config = dict(
    n_layer=12,
    d_model=256,
    n_head=8,
    n_kv_head=2,
    head_dim=32,
    d_mlp=1024,
    vocab_size=2879,
    activation='swiglu',
    norm='rmsnorm',
    norm_place='pre',
    norm_eps=1e-06,
    positions='rope',
    rope_base=10000.0,
    rope_fraction=1.0,
    qk_norm=True,
    attn_scale=0.177,
    bias='none',
    tie_embeddings=False,
    parallel_block=False,
    init='uniform',
    init_std_qkv=0.04,
    init_std_o=0.00816,
    init_std_up=0.04,
    init_std_down=0.00816,
    optimizer='muon_variant',
    lr=0.0107,
    lr_mult_o=1.5,
    beta1=0.93,
    lr_head=0.00714,
    warmup_steps=42,
    schedule='wsd',
    decay_fraction=0.71,
    decay_shape='linear',
    final_lr_fraction=0.05,
    batch_tokens=65536,
    seq_len=128,
    doc_mask=True,
    train_tokens=736200000,
    steps=11234,
    dataset='wikipedia_en',
)
MLP neurons of a small language model. Each row is named by its layer, matrix (gate and up: input weights; down: output weights) and neuron, and shows model dimensions 0-63. Each number is 128 + 24 x the weight over its row's rms, rounded and kept within 0 to 255. A neuron's up and down rows have the sign that makes its largest values positive.
After each neuron's rows, "fires before" lists the tokens most often just after its 100 highest values on Wikipedia text that the model never trained on. A number after a token or word is its count.

L3.gate467 [129 132 114 121 122 100 127 147  99  97 135 120 161 118 127 144 136 135 132  86 136 120 149 110 143 172 142 152 135 109 133 154 119 167 169 106 120 136 120 121 128 160 113 124 137 148 163 155 147 128 166 150 105  99 141 142 122 111 113 128 141 104 121  74]
L3.up467 [ 77 102 126 177 136  85 112 156 147 125 121 132 116 144 145 165 147 175 167  86 167 136 167 140 161 158 116 156 118 101 132 116  96 118 140 110 118 154  84 120 123 142  83 157 150 142 144 145 137 138 142 115 105 118 131 142 121 106 131 133 118  99 101  92]
L3.down467 [153 112 108 103 142 134 116 104 117 154 120 103 126 127 160  53 142 147  85 119 107  96 141 142 169 110 130 136 142 117 182 145 136 125 126 166 151 123 131 107 115 159 158  90 150 119 132 127 124 107  59 132 135 140 158 161 151 138 142 120 165 176 156 127]
fires before: "==" 16, "|" 14, "=" 9, "===" 8, "ard" 6, "S" 4

L8.gate550 [129 140 142 122 141 100 161 146 126 137 157  92 112 123 130  92 155  89  79 128 143 145 163 178 115 158 129 155 107 142 172 120  84 110 121 123 111 119 124 122 146 131 129 143 138  63 111 153 119 120 135 155 157 104 102 143 131 122 128 148  94 138 106 120]
L8.up550 [135 124 149 110 126 142 136 143 133 157 111 142 100 133 149 126 124 127 120 107 143 119  80 128 126 121 149 139 128 145  88 106 123 116 168 146 147 121  93  84 150 176 167 149 145  74 169 119 133 174 104 132 116  69 127 148 128 144 127 146 160 138 171 111]
L8.down550 [130 137 146 131 107 148 133 112 112 123 162 129 140 135  87 153 128 149 179 121 138 138 160 134 139 112  93 124  99 100 171 109 127 151  86 136 119 160 112 128 129 139 118 178 139 144  97 130 131  97 145 148 139  92 130 129 138 138 163 131 165  88 142 120]
fires before: ":" 53, " |" 7, "od" 4

L9.gate747 [110 124 108 118 116 131 135 181 135 111 125 157 160  66 125  89 107 112 115 121 125 102 124 154 128 121 127 148 142 174 148 120 161 128 143  92 112 138  83 121 156 138 132 177 119 113 152 150 102 119 117 123 128 135 123 116 160 143 125 115 111 130  95 111]
L9.up747 [112 128 121 147 102 129 135 150 163 177 149 125 135 132 127 147 114  84 142 110 115 100 155 126  71 149 151 157 182 145 145 148 136 167 110 131 110 165 121 140 153 148 105 144 146 164 165 128 119 169  71  98 126 144 134 136 165 105 154 135 152 132 140 110]
L9.down747 [111 118 153 106 106 138 182 124 140 126 150 126 141 147 127 125 159 115 156 138 135 119 112 166 145 105 139 117 160 112 143 134 148  93 124 143 115 133 111 111 141 118 115 142 165 129 108 153 162 170 148 112 146 136 124  94 123 127 148  87 117 153 153 143]
fires before: " |" 30, " (" 26, ")" 5, "s" 4

L9.gate673 [111 148 119 127 140 164 133 155 137  84 114 126 153 134 133 100  98 148 165 135 145 113 135 101 124  88 113 112 113 135 102 134  97 121  97 117  97  93 152 137 155 153 136  83 114 135 135 108 162 118  96  70 128 172  81 130 148 149 119 126 140 161 149 132]
L9.up673 [113  92 124 142 129 120 151 171 140 137  95  96 127 125 172  97 127  93 155 145 174 135 151 135 136 137 115 113 147 129 145 111 118 134 113 117  82 125 123 165 134 105 133  67 100 132 151 120  95 139 106 115 105 127  85 175 118 127 141  85 126 131 118 139]
L9.down673 [125 144 159 107 121 134 155 135 122 102 105 103  96 150 118 104 128 109 144 155 127 135 143 133 107 138 113  90 104 121  93 126 166 128 101  95 105 113 102 136 136 173  95 135 150 127 114 135 152 148  86  77 131 131 139 149 147 134  99 127 154 164 116 119]
fires before: " |\n" 24, " |" 22, "ure" 13, "ural" 11, ":" 7

L8.gate274 [155 154 127 129 139 120 116 118 120  86 103 163 175 163 145 118  36 119 109 136 112 138 164 139 139 150 105 123 151  80 159  92 131 121 158 107 106 157 111 118 170 133  99 177 141 101 125 153 121  99 150 102 137 110 128 137 141 121 121 145 101 114 140 147]
L8.up274 [149 159 146 136 149 148 121 170 117 116 177 108  78 128 151 132 127 127 128 138 132 119 145 120 101 148 104 135 128 113 102 140 123 149 119 133 112 108 135 210 157 134 127 134 122  97 142 149 122 122 132 146 131 129 155 157 107 147 106 145 154 160 139 136]
L8.down274 [180 156 137 128 151 131 150 154 148 128 140 129 131  95 132 128 153 136 140 122 123 117 134  96 133 111 167 123 116 156 139  77 130 117 113  62 124 137 106 125 121 155 130 137 153 121 148  96 128 103 117 152 148 102 125 140 162 159  91 115 105 131 173 125]
fires before: ":" 24, "\n" 14, " to" 6, " career" 6, " |" 5

L6.gate53 [130 175 129 142  80 141 121 165 115 102 147 148 112 154 117 107 122 125 116  90 144 168 110 152 139 116 119 104 109 164 150 133 121 164 137 126 167 166 141 121 146 128 142 135 121 139 119 144 130 140 123 135  98 126 160 135 114  91 104 100 139 157 115 141]
L6.up53 [106 168  89 115 139 161 160 118  89 114 101 154 156 127 131 132  79 131 153 134 101 112  94 143 105 106 139 112  94 148 123 133  85 131 131 159 167 121 123 145 156 125  80 117  94 153 104 103  87 136 141 134 128  96 126 149 141  78  84 134 143 144 118 109]
L6.down53 [ 70 143 105 138  92 162 126 142 110 120 101 174 111 135 154 164  93 128  82 145 154 132 134 161 144 125 115 114  99 124 122 153 138 145  93 125 142 102 139 111 162 141  60 140 137 118 114 124 128 116  63 103 115 155 149 126 106  79 121 129 148 140 124 176]
fires before: ":" 51, " \"" 15, "S" 4

L3.gate888 [133 152 103 103  98 141 123 176 115 135 160 126  98 166 148 111 157 144 119 168 149 142  93 112 119 116 132 109  68 172 124 128  88 163  80 132 104 127 152 119 165 132  97 154 126 135 124 120 133 116 126 148 104 134 112 125 121 157  95 112 140 172 126 103]
L3.up888 [142 167 120  89 116 131 141 164 108  91 139 143 123 147 132 105 130 118 144 124 150 172 132 141 127 103 142 149 137 148  97 130 116 115 135 128  90 162 147 135 116 151 136 137 137 102 118 165 121 140 108 142  73 160 167 129 151 169 143 138 173 132 121 113]
L3.down888 [113 118 113 147 122 108 164 137 148 124  84  89 118 177 105 104 114 127 142 193 147 113 160 144 149 132 154 100 113 157 103 110 132 135 136 135  53 147 149 173 137  94 117 126 170 151 117 100 147 142 155 115 115  87  75 175 110  99 135 195 119 128 134 104]
fires before: "The" 16, "A" 10, "N" 8, "M" 6, "C" 6, "B" 5

L9.gate312 [117 105 114 108  95 183 121 110  96  78 131 131 145 121 180 159 120 140 185 109 137 138  86 150 206 127 111 138 145 170 105  97 125 135  92 102 129 124 119 137 149 140 126 139 134 146 112 156 134 149 182 102 115 119 113 166 107 144 144 118 124 105 166 123]
L9.up312 [129 118 124  81 185 122 135 137  89  98 133 148 125 103 150  98 133 113  98 131 135 130 124 152 116 128 117 137 159 104 112 129 121 120  68 141 102 115  85 158 123 137 153 105 131 163 103 135 139 133 134 103 133 154 108 116 142 160 142 116  79 113  91 147]
L9.down312 [104 128 117  93 105  71  94  99 105 127 105 101 131 141 147 108 151 134 125  96 131 157 108 113 116 158  98  97 108 149 123  96 136 133 122 149 168 138 120 103  97 122  92 115 130 129 144 129 126 142 130  82 122 119 109 159 118 166 154 148 120 122  81 120]
fires before: " (" 25, ")\n" 20, " /" 9, ")\n\n" 5

L6.gate780 [150  78 157 139 143  93 206 116 142 118 108 128 103 126 119  83 110 108 124 142 103  97 143  95 131 120  91 139 153 162 164 100 147 130 146 117 108 111 113 123 116 109 126 102 162 116 135 160 146  98  99 129 110 130 126  94 134 102 120 107 152 125 110 112]
L6.up780 [109  89  99 118 191 115  89  97 135 102 111 126 112 127 123  90 120 136 137 107 142 134 126 101 123  85 167 130 127 165 154 128 122 120 121 133 119 133 139 174 118 178 109 138  92 124 150  74 137 149 103 104 122 118  93 134 147 118  68  93 160 134  97 148]
L6.down780 [ 81 104 124 119 124 149 139 107  96 126 130 111 152  85  92 117 148 174 165  90 138 160 105 124 122 149 126 112 121 112 107 135 162 120 125 108  93 150 150 118 165 125 104 120  91 155 143 108 123 130 142 142  97 168 104 150  98 142 136 148 161 151 120 117]
fires before: "3" 13, "8" 13, "5" 11, "0" 10, "1" 10

L3.gate518 [113 126 157 136 132 100 111 170 140 120 155 166 112 119 160 116  97 142 104 126 133 196  84 162  97  94  97 119 157 199 124 165 166 164 139 131 116  65 136 136 155 120 109 136 127 101 111 165 149 147 107 151  75  72  93 120 108 141 118 129 112 121 151 109]
L3.up518 [ 84 142  83  96 132 115  96 124 180  94  76 118 106 131 116 141 118 151 117 120 133 135 123  66 140 108  74 163 129 150 179 127 133 151 134 137 112 125 140  88 123 165 128 116 141 102 130 113 124  73  92 132 102 105 133 165 122 138 108 119 136 123  85 124]
L3.down518 [123 105 145 131 155 161 108 133 172 179 157 103 151 140 118 129 111 138  83 174 114 100 100 134 126 144  87 119 105  84 103 167 136 150 127 176  90 147 152 162 154 120 102 183 119 168 146 102 159 131  90 138 125  82  62 121 100 149 116 175 154  78 122 128]
fires before: "|" 33, ":" 9, "|---|---|\n" 9, "|---|\n" 4, "os" 4, "ro" 4

L3.gate836 [134 131 144 111 104 149 140 150 121 115 179 142  87  86 153 115 152 115 125 122 154 163 160  93 173 144 138 117 118 134 105 141 116 111 141 149 114 116 113 137 149 148 139 115  86 104 118 128 125 108  92 104 128 128  95 154 164 118 142 113 139 154  97 130]
L3.up836 [ 92 126 145 116 162  90 127 118 171 123 152 107 124  96 125 164 139 129  94 133 124 124 141 132 142 130 132  75 122 161 145 162 127 138 102 138 130 142 116 117  76 125 153 142 119  99 130 115 123 120 130 112 119  95 107 174 136 130 110 155 134 114 107 122]
L3.down836 [ 94 117 132 149 138 117 114 161 130 119 104 119  93  68 134 107 147 127 103 153 160 111 146 135 154  89 129 133 139 153 112 138 144  79 128 149 114 100 146 120 125 139  92 126  97 120 131 152 112 124 106 101 148 180  95  93 158  80  81 145 128 126  98 143]
fires before: "5" 12, "3" 12, "1" 10, "9" 9, "0" 8, "8" 8

L8.gate780 [134  89 111 174 124 158 125 104 101 132 100 100 134 129 162 162 127 179 112 109 136 102 142 104 137 159 130 104 114 103  98 111 156 150 123 127 143  85  99 115 138 115 122 142 158 128 109 139 159  87 138 137 119 160 139 125 120 154 150 167 106 103 113  70]
L8.up780 [134 117 118 118 110 116 116 115 135 105 109 118  77 122 141 142 140 190 124 157 114 146 185 108 134 125 170 139 138 110 141 103 159 164 143 113 118 150 106 124 124 151 142 141 141 101 131 159 162 148 128 132 110 146 142  90 134 104 135 118 142 121 132 152]
L8.down780 [116 112 112 118 133 128 143 122 107 133 136 133 103 121 127 180 135 138 113 101 109 172 107 114 157 105 108 163 132 163 142 145 158 143 123 109 131 166  97 131 136 143 150 115 157 176  92 113 147 127 163 137 102 101 133 103 166 139 154 138 123 144  62  96]
fires before: "i" 27, "ing" 9, " a" 8, " |" 5, "a" 5, "ok" 4

L8.gate629 [137 147 124  76 170 142 153  96 123 130 149 143 111 113 133 103 165 101 143 119 136 103 151 109 115  79 160 135 117 147 159 125 105 168 119 108 157 107 123 126 131 110 163 117 128  90 102 180 178  92 111 105 152  82 153 129 153 107 172 112 124 117 125 144]
L8.up629 [122  91 141 173 122 147 130 118 171 159 141 141 119 117 105 138  79 183 128 119  83 132 131  87 144  74 110 120 118 104  98 159 110  99 113 118 154 197 134 162 141 157  91 130 107 154 143 132 110 137 120 123 110 125 114 109 126 135 123  98 146 126 176 144]
L8.down629 [115  85 105 106 152 151 144 130 129 132 125 118 116  89 109  94  99 109 120 164 135 113 129 131 127 134 130 119 135 148  89  95 120 116 141 139 172 136 100 143 131  99 105 145 114 155 165 147 153  98 140 138 113 153 146 136 122  96 112 102 125 153 145 130]
fires before: "\n" 14, ":" 12, " and" 9, "\n\n" 9, "==\n" 7

L9.gate5 [112 130 107 132  96 185 118 155 106 122 167 175 111 114 147 137 173 123 158 150 125 152 131 120 146 153 137  93 138 131 101 106 129 176 127  88 121 136 192 158  68 106 171 128 142 137 153 129 133 100  98 129 112 119  95 132 136 146 102 133  96 104 121 172]
L9.up5 [121 140 125 160 138 151 122 113 140 123 121 123 132 160 165 124 145 119 151 196 100 135 118 103 160 115 149 176 148 160 171 142 146 126 137  60 146 114 118 139 126 123 109 103 154 161 130 125 136 167 130  95 121 136 162 116  96 110 112 124 126 103 163 161]
L9.down5 [ 99 136 124 127 127 111 149 112  97  88  83 165 119 163 131 132 159 127 146  92 105 140 148 130 132 113 117 140  81 133 134  98 144 156 144  99 126 160 154 148 115 135 148  89 128 150 109 134 191 115 132 100 116 147  86 133 121 139 167 162  96 170  91  78]
fires before: " -" 32, " " 14, "-" 9, "." 8, " D" 7, " \"" 6

L2.gate921 [108 137 108 126  98 139 189 158 126 158 112 178 125 122 105  81  98 135 120 122 126 139 127 110 181 112 132  99 126 131  66 147  72 135 143  97 163 104 139 128 134 108 150  98 114 116 177  82 125 147 125 139 130 113 138 109 123 155 122 118 114 136 110 149]
L2.up921 [ 85 123 150 127 131 147 130 164 142 102 135 130 137 118 156 104 123  98 158 132 132 133 113 158 126 171 154 139 126 151  97 159 143 126 128  92 164 117 166 177  95  97 110 140 146 137 170 113  99 108 159 111  99 145 136  98 138 115  94 130 118 133  82 104]
L2.down921 [103 122 115 120 125 117 157 123 125 159 123 135 109 112 116 128 126 121 134 157 171  81 154  67  95 131 154 134 135 107  91 169 128 100 139 146 147 142  86 111 125 146 113 125 133  85 132 117 139 118  99 162 115 143  94 126 131 121 133 160 107 114 105 110]
fires before: " |" 56, " and" 7, " |\n" 5, " (" 5, " /" 4

L6.gate980 [151 128 110 134 141  94 104 137 141  98 125 138 139 122 124 109 167 154 123 113 137 143 133 105 147 141  91 181 131  74 130 115 111 128 111 121 122 116 107 157 121 153 163 128 104 140 110 135 146  82 118 129 167 156 118  78 131 149 166  98  95  88 104 113]
L6.up980 [133 134 122 117 136 152  88 117 118 140 136 162 103 166 140 159 108 133 111 163 109  97 155 131 142 140 127 143 106 130 112 130 142 106 103 134 161 100 152 145 169 160 148 134 143 119 158 131 123 139 127 180 158 119 105 100 143 149 140 120 114 108 131 155]
L6.down980 [116 103 109 131 142 109 113 105 139 149  97 140 125 141 113 131 103 135 143 124 138 103 150 150 110 144 121 165 157 108 130 128 140 127  88 160 155 129 123 106 138 177 136 127 149 109 114 121 101 126 120 144 145 182 141 129 124 149 143 129 162 148 133 158]
fires before: " |" 42, "." 14, " |\n" 5

L3.gate210 [140 111 153 130  94 149 128 105 136 127  97  85 145 130 111 133 165 123 147 122  79 151 108 127 117 164 112 128 153 142 112 151 112 133 148 103 126 139  98 139  79 149 128 141 116 102 159 120 125 154 109 150 127 146 153 112 113 150 166 103  84 146 105 126]
L3.up210 [163 116 123 130  99 149 159 152 110 123  81 110 129 155 152  98 141 120 132 172 150 132 160 138 131 152 104 122 154 150 156 117 105 118 118 120 177 146 155 121  99 100 116 130 126 120 175 148  97 112  96 140 143 102 151  62 139 144 128 150 167 140 142 117]
L3.down210 [101 112 138 153 100  96 100 146 134 119 118 120 107 129 126 145 146 122 162 156  89 128  97 163 105 133 111 167 142 117 168 123 142 122 124 122 136 148 124 101  90 135 122 117  81  88 159 147 150 141 139 102  92  94 164 131 108 142 101 144 137 102 151 145]
fires before: "-" 99

L2.gate459 [178 105  98 150 137 140 130 149 119 120 156  97 111 124 125 123 124 141 112 128 118 123 123 141 121 131 124 159 157 137 113 119 127 126 150 130 145 119 139 107 115 149 119 103  96 126 100 147 143  82 120 111 114 163 137 123 142 108 142 108 159 137 111 123]
L2.up459 [111 157 120 116 148 152 136 123  96 127 125  96  93 130 131 101  98 147 132 140 131 122 169 112 118  80 127 154  90 139 121 121 134 121 122  99 104  91 158  97 156 190 135 157 128 103 152 150 129 142 146 131 128 145 125 142 114 134 103 103 109 116 124 148]
L2.down459 [136 116 203 106 139  91 144 152 114 120 105 105  95 116 135 128 112 184 120 140 103 134 117 134 132 161 107 174 143 112 148 102 153 104  91 114 124 114 106 122 128 177 130 124 147  75 164 188 112 124 146 156 163 121  93 121 106 128 143 107 106 137 126 126]
fires before: " |" 34, "." 13, " " 7, "A" 6, ":" 5